config = dict(
    num_hidden_layers=15,
    hidden_act='relu',
    norm_place='pre',
    bias='all',
    init='normal',
    init_std_up=0.0225,
    beta1=0.95,
    weight_decay=0.06,
    lr_head=0.0126,
    warmup_steps=267,
    schedule='cos',
    max_seq_len=1024,
    train_tokens=693700000,
    max_steps=10586,
)
MLP neurons of a small language model. Each row is named by its layer, matrix (up: input weights) and neuron, and shows model dimensions 96-223. Each number is 128 + 24 x the weight over its row's rms, rounded and kept within 0 to 255.
After each neuron's rows, "fires in" lists the words (lower case) most often at its 100 highest values on Wikipedia text that the model never trained on.

L6.up642 [144  65  55 116 118 105 111 124 138 128 152 130 145 123 124 147 189 121 118 111 151 172 187 104 139 125 177 132 110 134 131 136 131 121  96 148  94 151 126 129  86 142  96 169  88 124 142 110 129 113 156 115  95 132 126 134 100 171 121 142 186 119  96  99 108  72 129 103 167 153 111 139 119 175 139 110 115 139  97 124 150 125 110 128  98 128  97 151 140 130 147 130 113 145 110 129 150 130 126  91  99  98 122 137 110 112 141  84 123 120 176 131 113 113 178 132 117 140 108 129 109  98 105  73 148 157 146  97]
fires in: "the", "100", "billboard"

L2.up241 [119  93 131 145 111 126 116 139 130  99 154 158 128 145 134 133 137 135 128 194 140 115 119 166 110 113 126 136 109 134 102  96 179 124 107 151 136 118 150 138 137 130 134 143 161 113 230 127 111 108 111 105 121 121  99 120 163 109  71 156 144 147 105 160 143 159 152  94 130 132  53  95  91 106 108 146 145 154 145 104 154 124 133 132 118 135 125 118 116 132 136 102 137  93 147 134 163 160 154 126 111 131 135 150 112 143 130 145 131 133 102 169 113 148 149  65 113 128 108 173  82  87 141 139 115 136 108 165]
fires in: "all", "many", "two", "various", "three"

L6.up983 [151 119 113 121 131 103 167 107 135  89 152 116  93 115 138 130 212 115 105 145 210 166 151 143 122 140 124 117  95 128  67 118 113 124  98 143  92  99 188 137 152 136 101 130 110 171 141 137 127 114 135 101 130 115  85  60 131 149 130 132 173 150 115 100 105 112 105 153 145 145 122 134 139 117 116 132 131  88 129 156 140 101 121 115 118 154 134 146  95 128 128 101 121 111 130 135 130 124 144 110 160 142 142 144 134 146 121  86 173 136 122 127  57 131 120 103 151 115 133 141 153 128  90 134 110 167 152 123]
fires in: "at", "from", "of"

L4.up602 [105 115 129  88 127 120 163 147 132  64 138 107  94 103 138 135 143 136 136  94 177  94 111 149 153 117  92 197 140  91  79 124 129 122 122 118  86  72 150 166 100 103 138 139 129 132 128 122 136  64 129 113 139 141  96 124 103 163 160 124 136  97  69 115 130  98 121 144 108 139 118 126 145 169 140 171 160 180 120 120 162 126 117 121 108 164 146 111  94 155 147 146 165 106 144 104 102 129 136 133 109 127  93 126 101 113 131 130 136 147 107 142  99 120 119 149 118 134 148 126 118 103 133 131 158 154 123 143]
fires in: "by", "a", "his"

L6.up986 [152  92 131 135 134 119 189 144 130 118 154 174 133 140 130 140 103 110 100 126 117 150 149 138 111  86 136 161 136 100  95 132 148 130 111 123 103 115 145  82 174 154 118 139  84 128 146 145  94 107 154 147 117 146 130 129 124 126 138  97 140 140  99 114 151 155 167 146 144 131 107 130 122 130 135  88 111 122 124  84 174 136 150  83 112 157 150 131 106 116 131 137 159 115 108 114 208 126 132 119 117 139 109 132 104 117  92 100 133 142 132  93 102  81 174  99  99 106 145 110 110 107  73 104 123 151 149 172]
fires in: "in", "the"

L9.up50 [137 164 127 112  99 143 138 161 118 106 114 117 136 111 148 128 127 119 113 133 126 121 162 146  91 118 168 147 127 112 150 176 137 152 156 168 169 136 117 149 157  93 106 103 101 160 133  99 188 135 151 136 139 107 112 114  86 100 159 113 116 123  88 150 120 130 130 148 132 151 135 142  97 132 112 124 148 107 124 108 172 108 155 154 135 117 137  89 146 109 137  79  98 127 119 139 157 163 154 155 163 147 118 158 105  69 152 117 152 138 132 182  76  94 144 105  94 130 141  96 122 147 119 104 109 146 114 110]
fires in: "as", "votes", "massachusetts", "assembly"

L2.up508 [117 119 119 122 139 108 165 158 102 129 110 118 100 134 163 160 115 121  67 146 170 129 136  97  91 118 141 120 105 142  74 120  97 104 137 136 141 120 235 127 158 144 111 151 132 133 154 126 174 128 146 102 109 134 135 145 184 114 119 137 119 159  84 149 140 100 133 135 157 157 122  98 146 129  73 119 132 105 124 166 109 138 150 144 124  94 167 113 116 190 127 127 122 106 108  92 163 104 109 130 141 166 163 153  90 142 132 145 147 119 103 159 104 129 128  95 156 133  92 150 120 125  86 149 120 151 115 121]
fires in: "university", "at", "lord"

L4.up139 [153 100  96 157 194 132 119 130 159 150 189 130 133 138 150 137 108 147 134 128 159 122  97 148  70 102 135 171 162 147  89 139 150 160 119 121 121 106 197 135 129 102 157 138 108 125 155 136 139  61 125 101 121 122 125 126 122 106 175 154 142 156 101 106  82 102 178 139 138 145 136 151 133 109 109 149 138 132  92  94 107 125 131 101 105 203 108 128 115 133 130 148 130 102 124  72 144 132 115 148 136 137 151 127 132 124 112 139 101 129 133 152 132 101 142 121 107 103 107 151 146 117  92  85 123 152 113 140]
fires in: "the", "adventure", "his", "its", "their"

L2.up872 [138 122 144  80 160 119 146 104 175 166 155 135 157 146 144 114 178  94  77  84 109 142 124 108 161 142 155 140 116 165 105 133 130 137 111 115 156 121 124 135 137 137 121 131 160 144 143 143 128 130 173 102  78 125  94 105  93 133 149 157 199 166 108 142 134 112 113 101 132 164  90 143 118 117  91 168 114 133 100 122 141  90 121 117 105 137  80 132 117 152 140 136 163 158 142  83 129 118 100 137 152 109 146 135 100 150 101 149 162 134 141 125 138 126 139 138 104 147  68 154 142 128 108 113 121 110 138 119]
fires in: "people", "world", "games", "game"

L2.up573 [108 122 118 114 131 126 119 152 108  74 126 138 163 163 144 140 103 138 149  59 155 133 128 144 120 133 165 151 141  89 106 138 128 148 130 149 110 110 115 138  94 107 131 104 134 102 124 138  79 124 202 146 132 132 103  86 148 118 135 114 116  80  67  93 153 106 177 102 161 128 104 119 129 101 153  97 134 134 105 109 142 110 157 136  90 149 136 127 126 146 142 127 102 135 142 109 113 110 127 108 117 145 111 156 112 115 137 107 107  91 103 183 127 132 167 119 118  85 125 114 100  79  92 105 163 157 172 135]
fires in: "by"

L8.up745 [155 117 123 112 168 113 186 140 188 127 167  97 136 127 139 154 135  91  80 101  96 167  95 135 121 107 129 133 106  75 136 166  94  82 108 160  94  86 131  89 109 110 139 122 156 120 130 129 195 109 140 121 135 123 117 121 122  87  81  74 114 153  88 141 109 111 158 134 117 143 101 119  77  80  56 165 136 126 143 118 117 135 155  90 141 165 165 140 141 119 148 128  94 139 107 139 110 102 128 120 122 139 148 132 129 119 124 154 143 142 110 118 125 103 113 124 123 102 111 161 173 126 144  90 131 181 159 160]
fires in: "of", "label"

L2.up739 [136 126 137  89 135 108 155 142 136 137 150 101 131 141 144 136 107 126 102  70 144 107 127 122 136  87 118 109 160 108 139 139 113 142 145  92 139  95 122 132 147 151 125 141 118 102 134 138 119 118 162 102 117 126 116 173 163  46  93 110 107 101 112  96 127 105 169  97 154 120 112 123 109 152 111 139 140 108 112 126 125 117 121 145 132 156 133 115  97 132 146 124  66 153 133 133 155 127 178  85 160 123 120 143 170 122 139  94 179 134 126  77  99 126 138  76 133 151 132 164 133 101 107 138 114 118 168 122]
fires in: "american", "german", "european", "germany", "british", "japan"

L10.up724 [174 100 105 169 180  79 129 136 133  99 175 215 110 119 118 184 103 148  87  94 126 117 155 147 136 118 129 147 126 116 144 138 176 115  88 121 127 118 143 136 167  68 142 154  95 130 143 145 122 137 128 125 116 119  97 123 131 109 124 143 134 103 129 119 105  97  95 131 117 159  99  95 135 104 146 160 135  92  98 140 147 139 125 131 116 203 139 132 127 140 166 107 100  90 144 104 147 106 155  94 143 130 121 130  78 146 125  67 134 122 120  98 113 139 129 122 127 129 101 184 128 124 130 124 129 147 145  99]
fires in: "of", "with", "in", "often", "as", "to"

L6.up116 [125 145  81 119 143  77 162 186 142 117 109 109 126 157 134 121 124 123 121  69 111 139 122 135 138 159 152 111 137 120 119 148 130 128 131  99 123 126 111 179 140  88 168 146 115 127 159 126 141 112 140 133 109 128 138 115 136 132 151 119 131 112 114  78 134 132 146 136  91 136 107 136 145 123 119  70 134 160  60 111 129 142 123  84 138 123  88 116 127 129 121 138 108 101 141 126 107 119 128 118 107 112  93 136  68  94 105 132  91 145 155 131 130 105 135 122 124 121  93 108 128  71  93 110 145 156 128 136]
fires in: "by", "film", "company", "album", "project", "series"

L9.up904 [122 105 125 139 158 131 135 164 144  84 149 150 119 150 131 107 131  97 114 103 140 135 103 103 147 123 113 150 129 158 138 152 148 107  89 135 133 134 123 158 146  85 123 138  85  70 125 136 118 124 122 115  95 135 109 127  81 159 125 138 134 130 118 118 145  98 129 142  95 137 125 106 123 151 125 149 162 115 113 101 178 147 128 131 106 182 101 143 135 144 127 149 152 149 162 113 157  96 130  95 141 130 105 138  90  58 141 136 148 127 100 141 104 122 121 103 170 153 122 189 111 150 131 152 115 171 120 130]
fires in: "this", "those", "some", "the", "that"

L2.up600 [127 168 144 148 146 115 176 135 126  85 119 118 145 123 118 141 135 154 116 114 146 144 132 114 105 123 123 114 120 131  70 144 111  82  95 125 123  86 131  66 131 111 168  97 164 101 132 134 144 151 137 132 116 146 127 124 102 104 117 112 124 114  42 118 120  85 147  99 152 166 113 136  97 147 164 111 126 139 147 157  90 143 159 152 120 112 159 129 142 175 148  94 155 158  85  91 131 130 149 153 148 119 133 142 123 125 102 152 109 125 153 105 131 123 162 124 128 102  97 101 124 165 141 127 174 139 112 142]
fires in: "made", "used", "set", "appearances", "kärpät"

L8.up116 [120 117 147 141 111  91 157 119 189  99 173 138 128 132 123 139  90 114  60 125 136  89 141 147 145 129 120 126 132 101 159 165 148 107 108 192 138 153 126 157 136 124 146 143 132  93 121 113 156 156 153 146  81 150 122 104 125  91  94 137 140 162 145 149 118  94 109 147 108 123  93 140 147 164 135 110 108 162 109 114 185 150 134 150 118 150 121 129 124 124 157 158 107 135 129 128 184  96 138 157 130 123 136 141  86 114 136 138 123 131 147 151 119 141 145 143 122 134 103 148 172 107  72  93 129 135 132 105]
fires in: "it", "team", "club", "international"

L7.up281 [141 103  48 133 185 133 141 162 179 132 159 134 159 187 142 118 170  81 124 103 128 147 172  85 139 108 142 143 135 130  85 128 106  96 122 143  85 115 157 140 127 117 162 142 149 166 115 128 103 104 129 112 101 124 141 105 126 142 151 117 140 138 123 117  90 111 124 146 136 141 105 193 153 148 147 112 130 156  85 125 112 129 146 126 173 162 124 129 162 112 127 166 171 122 100  89 135 137 100  83 148 148 129 147  91 134 118 123 151 133 123 118 114 126 157  96 102 106 130 150 136 122 112 132 120 173 132 146]
fires in: "the", "them", "they"

L8.up122 [105 148 126 101 146 135 106 136 142 104 112 156 110 150 134 162 131 128 145 123 129 112 124 132 151 114 133 158 144 159 130 122 123 144 104  92  97  94 152 115 166 118 169  98 151 151 156 123 106  72 150  92 123  90  94 121 146  84 120 164 134  99 133 108 127 176 139 124 109 187 122 117 128 144 141 176 104 148 101 133 169 111 124 144 128 139 113 144 189  87 107 139 112 112 126  96 166 106 101 102 114 156 126 140 105 126 122 109 115 141  97 110 105  87 125 117 113 129 146 126 127 105 151 117 180 176 113 170]
fires in: "by"

L4.up970 [118 129 102 140 106 127 144 121 126 123 135 157 158 111 145 153 135 129 109 113 117 176 168 100 145  79  92 111 148 112 139 157 171 162  89 118 122 106 127  99 114  94  99 119 122 136 138 133 110 132 144  66 112 120 138 148 128  93 154  82 132 116 147  79 130 123 134 124 146 161 111 109  96 102  95 140  92 124  90  89 112  85 123 125 137 188 113 154 121 134 129 125 128 143 113 104 118 132 118 108 125 158 119 139  90 140 141 122 143 114 131 114 134 110 169 118 192 111 132 181 124 121 151 119 131 129 126 136]
fires in: "its", "000", "british", "european", "million"

L7.up6 [116  87 123  95 118 116 140 102  92  95 108 114 105  94 130 118 157 146  96 123 163 116 122 161 127  76 121 135 110 123  76 202  91 137 123 102 112  82 149 124 112 118 139 122 159 123 171 135 161 148 122 100 113 119 106  97 105 105 116  68 156 149  96 123 165 101 152 102 144 127 151  73 151 126 105 114 128 125 138 161 105 131 109 129 135 125 116 156 128 138 136  93 130 160  77 132 136 155 119 139 129 126 124 146 140  68  99 143 161 135  96 127 118 117 148 125 111 136 158 133 122 150 163 124 175 156 125 140]
fires in: "used", "released", "moved", "made", "based"

L9.up736 [146 110 108 122 149 138 120  97 150 130 114 147 137 136 143 142 156 104 104 129 129  89 151 154 136 107 151 125  91 144 145 115 144 143 132 148 126 133 149 109 182 111 113 134 129 108 117 139 145 120 152 124 127 137 109 123 106  97 151 131 135 131 145 131 177 165  92 137 111 160 128  89  98  97 111  98  26 120  81 109 144 141 115 190 148 135  77 131 114 147 129 121 145 136  93 158 144 140 143 132 155 135 104 134  91 147  94 124 115 116 124 129 190 130 163 102 135 110 139 142 121 105 139  89 131 125 158 128]
fires in: "of", "coast", "local"

L7.up486 [155 114  99  95 178 107 131 137 162 101 100 120 123 156 122 117 120 134 116 119 120 126 143 135  52 101 152  88 124 153 127 183 121  95 145 116 135 175 132 132 125 144  96 102 128  86 129 108 124 142 202 106  88 136 139  86 135 129 133 146 157 118 141 104 119 113 120 132 110 145 111 134 104  79  70 126 143 107  88 114 132 137 175 148 122 115 120 135 140 130 103  91 141 137 139 110 146 138 140 148 157 134 133 128  88 143 114 104 124 138 135 116 179 114 136 158 169 105  80 109 132  75 119 130 121 120 101 125]
fires in: "0", "3", "1", "4"

L7.up329 [171 123 129 107 124 128 111 158 150 121 117 136 140 102 128 119 153 104 132 107 136 129 157 126 121 119 162 169 120 138 117 147 131 126  96 175 124 154 143 117 138  86 127 146 139 154 145 121 127 126 161 112 126 123  94 135 113 116 110 121  97 134 109 132 122 124 162 133 148 117 111 129 100 181 141 137  89 112  98 119 131 148 177  80 114 159 121 140 144 129 121 139 123 117  97 127  96 119 152 105 100 136 139 141 130 135 148 133 138 125 126 144  92  87 154 105 129 102 125 141 156 162 118 159 111 178 149 183]
fires in: "which", "who", "the", "most"

L2.up695 [115 116 143 159 116 120 169 132 143 166 138 140 155 127 140 117 144 135 127 135 143 118 123 158  71 159 154 100 120 128 157 115 144 165  73 147 171 104 101 138 136 116 119 145 178 134 143 126 126 160 115 126  91 131  82  98 112 128  67 126 164 115 105 148 116 117 111 139 130 131 100 129 138 153 138 113  96  92 131 127 122 127 141 166 179 112 143 118 123 125 142 150 168 118 121 162 120 146 106  96 140 128 134 149 146 112 116 130 177 135  98 133 115  85 168  90  85 103 114 101 174 126 121 100 159 122 129 123]
fires in: "championship", "championships", "record", "final", "competition", "competed"

L8.up8 [112 148 146 119 118 113 104 102 117  66 137 128 132 150 142  97 188 153  81 132 139 121 119 156  89 137 156 167  91 109 118 186 137 123 135 134  81 136 153 130 126 135 119 101 105 144 113 104 203 134 164  95 156 105 116 152 104 139 130  93 129 166 123 101  97  83 138 141 139 123  74 131 112 159 116 115 125 153  95 134 150 153 120 144 106 118 131 130 101 121 123 138 124 124 111 111 138 130 146 120 108 151 132 139 150 146 153  94 136 149 129 145 179 125 145 139  74 127 149 133 149  94 101  86 151 156 142 131]
fires in: "united", "city", "states", "formats"

L7.up761 [207  66  93 106 174 130 102  85 127 126 210 117 123  99 139 152 200 125  90 104 147 135 108 147  88 136 162 123 133 122 115 157 124 135 114 161 131 104 132 110 120 146 109 172 104 158 139 130 126 132 148  95 135 133 116 142 139 122 135 129 169 109 117 134 101 133 138 135 201 137 118 116 124 156 114 148 105 107 127 135 125  81 118 132 114  93  97 132 115 136 138  99 144 105 101 126 151 149 116 153 119 125 175 132 122 114 129  86 122 112 133 166  85 136 142 132 105 131  86 123 130 130 111 142 115 148 173 132]
fires in: "of", "for", "to"

L9.up763 [212 133 108 158 120 121 151 133 178  85 121 144 130 105 150  89 151 129 152  59 154 133 119 145 116 144 180 148 183 127 131 135 141 129 110  88  81 140 159 112 120  95 112 141 108 124 138 141 111 149 159 115 107 121 110 112 138 170 107 106 159 138 147 119 114 139 139 124 150 119 144 136 130  83 136 162 132 124 143 153 141 140 107 139 143 142 115 149 108 151 139 155 132 115  64 122 126  93 112 139 170 134 150 158 119 123 119  91 177 137 178 132 132  83 147  92  97 121 151  97 136 158 118 105 121 174 160  98]
fires in: "of", "even", "very", "much"

L4.up651 [166 129 133 101 108 148 121 145 133 158 117 107 181 138 125 125 127 131  98 157 168 128 134 148 121  64 127 102 112  81 119 194 144 146 107 224 117 150 143 146 151 126 136 129 104 141 166 135 137 108 138 121 157 115  98 103 166 117  79 131 159 134  93 138 132 110 111 146 154 132 111  74 106 132 102 156 135 124 155 160 102 170 165 130 151 133 115 136 122 110 133 110 131 121 148 130 112 115 127 114 110 103  83 122 121 124 112 100 129 180  77 135  86  94 120 116 120 102 122 127 180 158 135 110 172 157 148 111]
fires in: "from", "used", "born", "released", "sold"

L7.up206 [152 109 102 110 116 108 140 175 148 120 188 110 125 126 142  95 111 117 123 154 138 154 124 128 100 133 188 203 149  93  57 145 118 144 108 143 149 116 143 102 130 115 100 125 165 139 119 136 137 151 142 108 127 144 145 124 136 126 131 149 158 149  87  92  96 112 152 183 140 119 169 130 113  99 144 104  98 125 102 134  96 117 111 148 132 134  93 134 154 136 132 113 121 147  70  74 149 137 159 132  99 118 101 139 102 147 118 109 144 139 130 154  80  91 165 104  80 122 115 167 135 124 141 122 105 177 141 167]
fires in: "which", "that", "who", "where", "the"

L4.up37 [153  94 107 130 192  94 185 118 166 117 150 123 157 138 153 121 148 117  73 101 133 110 114 149 120 117 149 124 159 130 160 123 163 146 103 122 158 136 105 102 126 122 110 130 166 112 170  84 156 147 161 118 108 141 135 140 102 127 126 127 174 155 105 132 113 106 157 126 141 157 121  89 131 132 130 146  66 143 140 147 165 118 155 130 183 107 134 124 105 165 135 138 108 159 141 112 128 147 117  65 133 129 138 146 138  93  96 162 158 132 111 121 111 125 134 114 128 102 125 144 136 124 124  91 133 158 143 109]
fires in: "world", "championships", "championship", "career", "games", "country"

L6.up305 [120 127 137 105 135 129 102 134 134 116  96 135 165 134 145  83 119 111 102 119 130 148 110 142 146 166 167 141 152  62  78 156  90 138 142 113  93 120 153 155 100 133 131 103 105 115 146 144 103  77 155 107 108 121 121 124 148  83 153 128 105  77 146 134 136 101 163 119 149 141 126 130  86 118 175 142 124 186 146 127 148 139 101 123 126 163  65 137 118 135 126 177 119 118 159 124 142  70 110 123  86 133 128 143 137 121 125 140 175 142 132 165 111 138 161  80 126 104 140 125 149 101  94  61 156 152 125 122]
fires in: "by", "even", "only", "after", "still", "also"

L8.up716 [121 123 129 112 135  97 140 160 161 138 143 137 174 195 120 142 153  96 104  91 126 106 115 118 138 118 157 132 136 136 153 126 153 130 117  92 118 152 121 146 157  90 168 109 102 129 135 134 128 108 144 145 121 122 155 113  94 150  81 125 146 123 159  90 135 136 126  94 107 124  77 132  85 117 176  96  74 119  96 103 188 157 167 119 133 120 135  94 112 149 106 163 180 127 154 120 162 112 155 115 141 140 119 137 103 144 144 178 139 125  78 130  93 126 145 158 125 162 138 158 145  76 133 108 118 154 159 136]
fires in: "international", "world", "women", "company", "gene", "team"

L2.up214 [127 107 109 157 178 116 103 127 119 140 173 151 165 130 143 121 119 134 111 111 125 161 119 100 145 130 130 136 156 139 130 111 137 154 143 103 138 119 140 150 114 104 146 118 119 120 172 129 151  78  97 113 128 134 115 150  98 141 160 104 139 108 102  93  81 116 106 128 117 165 117  92 112 123 120 151 107 130 138 105 110  96 118 133 106 160 136 120 213 124 102 129 150 109 112 155 192 137 140 116 112 153 110 141 112 136 111  86 138 132 127 126 141 104 122 139 100 113 108 133 104 126  80 108  94 116  96 124]
fires in: "the", "this"

L5.up708 [178 123  64 111 119 125 142 113 146 137 162 124 131 103 135 124 140 156 104 143 142 157 158 117 116 114 128 154 121  96  79 145 177 166  84 154 116 116 149 127 104  95 121 164 173 132 134 136 131 108 135  70 120 138 117 123  95 157 133 122  98 117  61 116 135 118 125 162 131 155 137 123 129 121 125 150 153 119 109 165 110 139 115 105 116 139 162 138 137 131 135 129 123 125  82 141 125  95 118 150 107 137 131 139 114 128 108 154 113 112 155 205 118 104 154 120  88 123 138 135 109 110 123 132 143 183 121 130]
fires in: "also", "appearance", "first", "wrote", "included", "appeared"

L6.up496 [143 126 121 122 169 120 155 124 158 105 126 144 116 161 142 135 152 129 130 123 113 154 121  73 139 118 126 139  92 130 137 149 124 153  74 138 126 102 181 138 109 140 130 120 131 134 150 152 144  96 149 135  97 126 140 138  91  89 157  96 165 128 156  95  86  98 128 155  91 114 128 147 127 116  84  85  79 130 123 129 148 101 103 153 128 188 135 125 117 128 143 128 148 124 111  88 106 121 164 116 141 137 113 134 124 124 159 138 124 161  73 142 117 131 128 118 133 148  73 126 140  97 122 122 117 183 121 142]
fires in: "the", "a", "own"

L9.up921 [152  87  78 128 143 155 143 166 171 132 159 144 127 127 174 152 151 123 127  88 146  79 152 171  91 109 176 113 120 176  95 140 169 144 123 168 138 112 163 114 177 117  99 106 113 148 140 137 136  97 131 145 122  91 105 125  99 116 126 136 199 159 128 102 128 147 138 166 136 133 151  84  90 153 111 116  91 163  89  98 114  97 128 119 118 139  98 154 148 151  88 165 124 101 125 132 191 112 144 127 134 178 109 144 105 148 148  91 135 128 158 126 123 128 114 137 129 140 150 135 149 103 116 152 123 167 108 119]
fires in: "the", "of", "they", "then"

L2.up344 [166 128 160 155 124 134 122 139 108 104 111 110 138 130 151 140 139 125 171 126 175 115 162 160 125 129 134  94  96 109  99 145 124  82 117 153 146 122 135 165  83 142 127 139 114 180 150 107 177 121 121 113 131 134  86 157 158 107 119 165 158 167  71 144 138 105 134 145 128 156  81 141 132 147 157  88 136 133 150 116 144 121 109 169 152 126 158 110 129 108 147 129 107 116 113 116  98 125 133  96 188 155 133 147 132 114 113  90 114 144  83 116  97 136 106 114 166 125 112 110 160 167  90 108 173 120 153  99]
fires in: "at", "camp", "college", "reached", "finished"

L8.up521 [ 85 109 138 135  98 110 165 163 166 121 154 155 114 134 125 110 147 115 123 130 152 110 113 148 132  92 128 140 138 139 116 103 116 106 108 114 140 118 172  90  90  86 141 126 128 135 145 134 119 137 142 101 121 117 117  98 103 151  98  94  80 133  82 122 113 115 164 117 130 125 100  89 111 143 113 156 137 130 177 148 156 169 122 104 150 162 159 159 157 161 157 160 132 161 136 122 140 155 158 114 111 152 121 138  91 141 100  93 153 160 166 152  68 140 139 119 118 114 116 139 138 120 129  94  94 119 128 137]
fires in: "of", "two", "three", "some"

L2.up690 [125 128 118 100 161 108 132 104 131 105 153 135 145 144 144 138 137  99 116 112 124  80 149 137 112 101 161 122 114 145 125  96 185  95 141 108 175 106 116 131 164 109 105 128 180 110 124  91 185 134 155 112  87 128 113 119 108 126  93 149 154 124  84 124 133  83 143 128 110  96  90 147 125 169 114 108 140 108 110  71 134 153 152 113 117 101 147 155 110 110 124 152 141 131 139 124 124 117 131  99 136 107 129 137 132 134 108  87 163 119 137 143 140 156 146 120  77 106 105 161 151 164 145 138 127 177 138 120]
fires in: "world", "championship", "championships", "final"

L7.up166 [134 105 115 144 178 132 122 130 161 146 139 193 172 129 133 168 137 133 125  96 148 108 125 137 113  72 113 139 135 120  98 119  98 131  78 138 121 156 129  93 197 131  90 108  87 157 134 163 119 111 130  91 112 127 131 135 105  83 155 136 146 123 126 136 137 122 101 147 109 131 100  65 110 128 158 143 132 137 113 143 178 153 109 102  92 170 137 123 137 152 139 115 144  85 116  91  98 125 136  95 149 154 119 134 113 110 128 109 142 119 109 103  86 139 122 139 157 113 128 139  97 180 130 111 104 134 149 115]
fires in: "in", "the", "a", "of", "some", "on"

L5.up168 [130  82 104 117 116 139 132 116 136 134 138 143 175 128 153  93 131 153 159 149 117 121 150 136  56 112 174 127 144 140  98 156 123 145 189 124  98 154 151 132 140 107 126 141 150 142 112 104  81 107 145 130 124 142 147 107 107 153 100 119 159  82  95 135 125  96 153 132 156 157 130 154  97 107  90 101 133 130 110 163 169 181 138  89  90 142 107 131 143 132 129 151 143 101 101 115 119 119 134 184 143 155 111 157  73 107 120 129 137 180 168 156 142  89 121 122 119  85 136 138 173 116 115 128 132 176 136 127]
fires in: "film", "series", "by", "directed"

L6.up182 [122 153 132 135 166 129 143 138 147 117 133 143 117 129 136  85 123 117 118 119 136 144 107 168 124 120 111 135  91  71 135 121 123 114 103 165  81 173 145 142 127  99 117 143 117 174 140 134 127 122 101 147 128 129  91  67 143 137 111 125 131 127 104 130 117 141 124 135 140 153  97 122 133 111 122 134 125 131 131 187 105 125 151 100 145 139 141 134 138 132 128  65 139 127 172 145 137 142  81 114 118 166  88 144  90 129  71 118 124 148 133 159  62 138 134 122 153 102 107 141 182 122 127 119 124 165 202 155]
fires in: "at"

L8.up795 [139 122 109 104 130 145 148 129 144 127 111 131 171 151 148 103 150 106 141 148 143 105 147 165 155 141 150 157 125 114  67 135 130 130 137 141 113 123 147 164 132  73 149 167 164 136 138 105 122  85 128  95 106 120 111  59 155 144 120 150 123  85 131  65 101 130 134  81 110 165 158 151 151 152 106 172 119 100 117 139 111 107 138  97 123 195 115 116  99 119 143  98 111 127 139 119 104 124 108 185 146 128 136 122 130 151 104 117 130 142 148 118  92 124 121 123 140  90 148 127 125  90 117 139 147 151 100 107]
fires in: "his", "her", "daughters"

L8.up199 [128 119  98 104 181 123 146  96 107  85 180 171  99 128 127 116 117 134 104 134 114 117 125 184 120  89  99 117 109 129 148 169 142 136 116 133  96 110 129 121 140 145 141 112 113 107 169 148 157 102 144 128  98 140  70 128 142 135 158 144 131 110 153 100 124 159 132 165 112 159 122  95 119 118 142 163 146 136 141 136 122 128 126 121 153 165 147 144 125 116 127 108 141 115 109 104 192 137 133 132 158 163  89 134 110 118  77  97 141 118 113 153 126 124 157  95 154 104 142 138 110  87 142 124 139 155 143 171]
fires in: "by", "along", "married", "life", "alongside", "death"

L7.up477 [142 112 122 131  97 131 137 114 155  70 125 133 153 107 128 128 136 124 136 114 117 145 101 143 103 106 116 174 117 163  98 180  79 135  85 205  88 115 131 128 147 107 106 133 124 145 110 146 121 105 160 125 138 137 109 131 155 114 102  99 133 140  97 133 119 133 157 123 170 155  65 145 108 101 169 135 125 122 121 110 121 151 125 123 134 145 117 114 142  93 154 104 108 133 110 129 125 174 139 150 128 129 118 129 117 151 136 136 151 132  83 159 100 122 147 120 145  82 122 149 127 154  96 114 110 166 174 123]
fires in: "of"

L6.up249 [161 107  73 110 182 112  86 165 127 143 143 141  98 164 125 161 121 119 121  83 111 154 146 127 108 169 147 113 107 155 141 157 145  69 119 142 117 147 161 122 103 112 158 147 145 111  97 134 126  71 128 122 122 123 135 128 112 128 160 134 104 109  74  99 109 118 133 131 142 148 122  80 159 159  76  79 158 118  92 104 114 101 127 131  88 135 141 138 140 135 152 131 126  85 115 140 146 113 136 157 111 124 121 136 127 133 115  90  96 131 128 163 131  62 158 123 115 146  71 123 142 113 103 164 148 115 121 135]
fires in: "and", "the"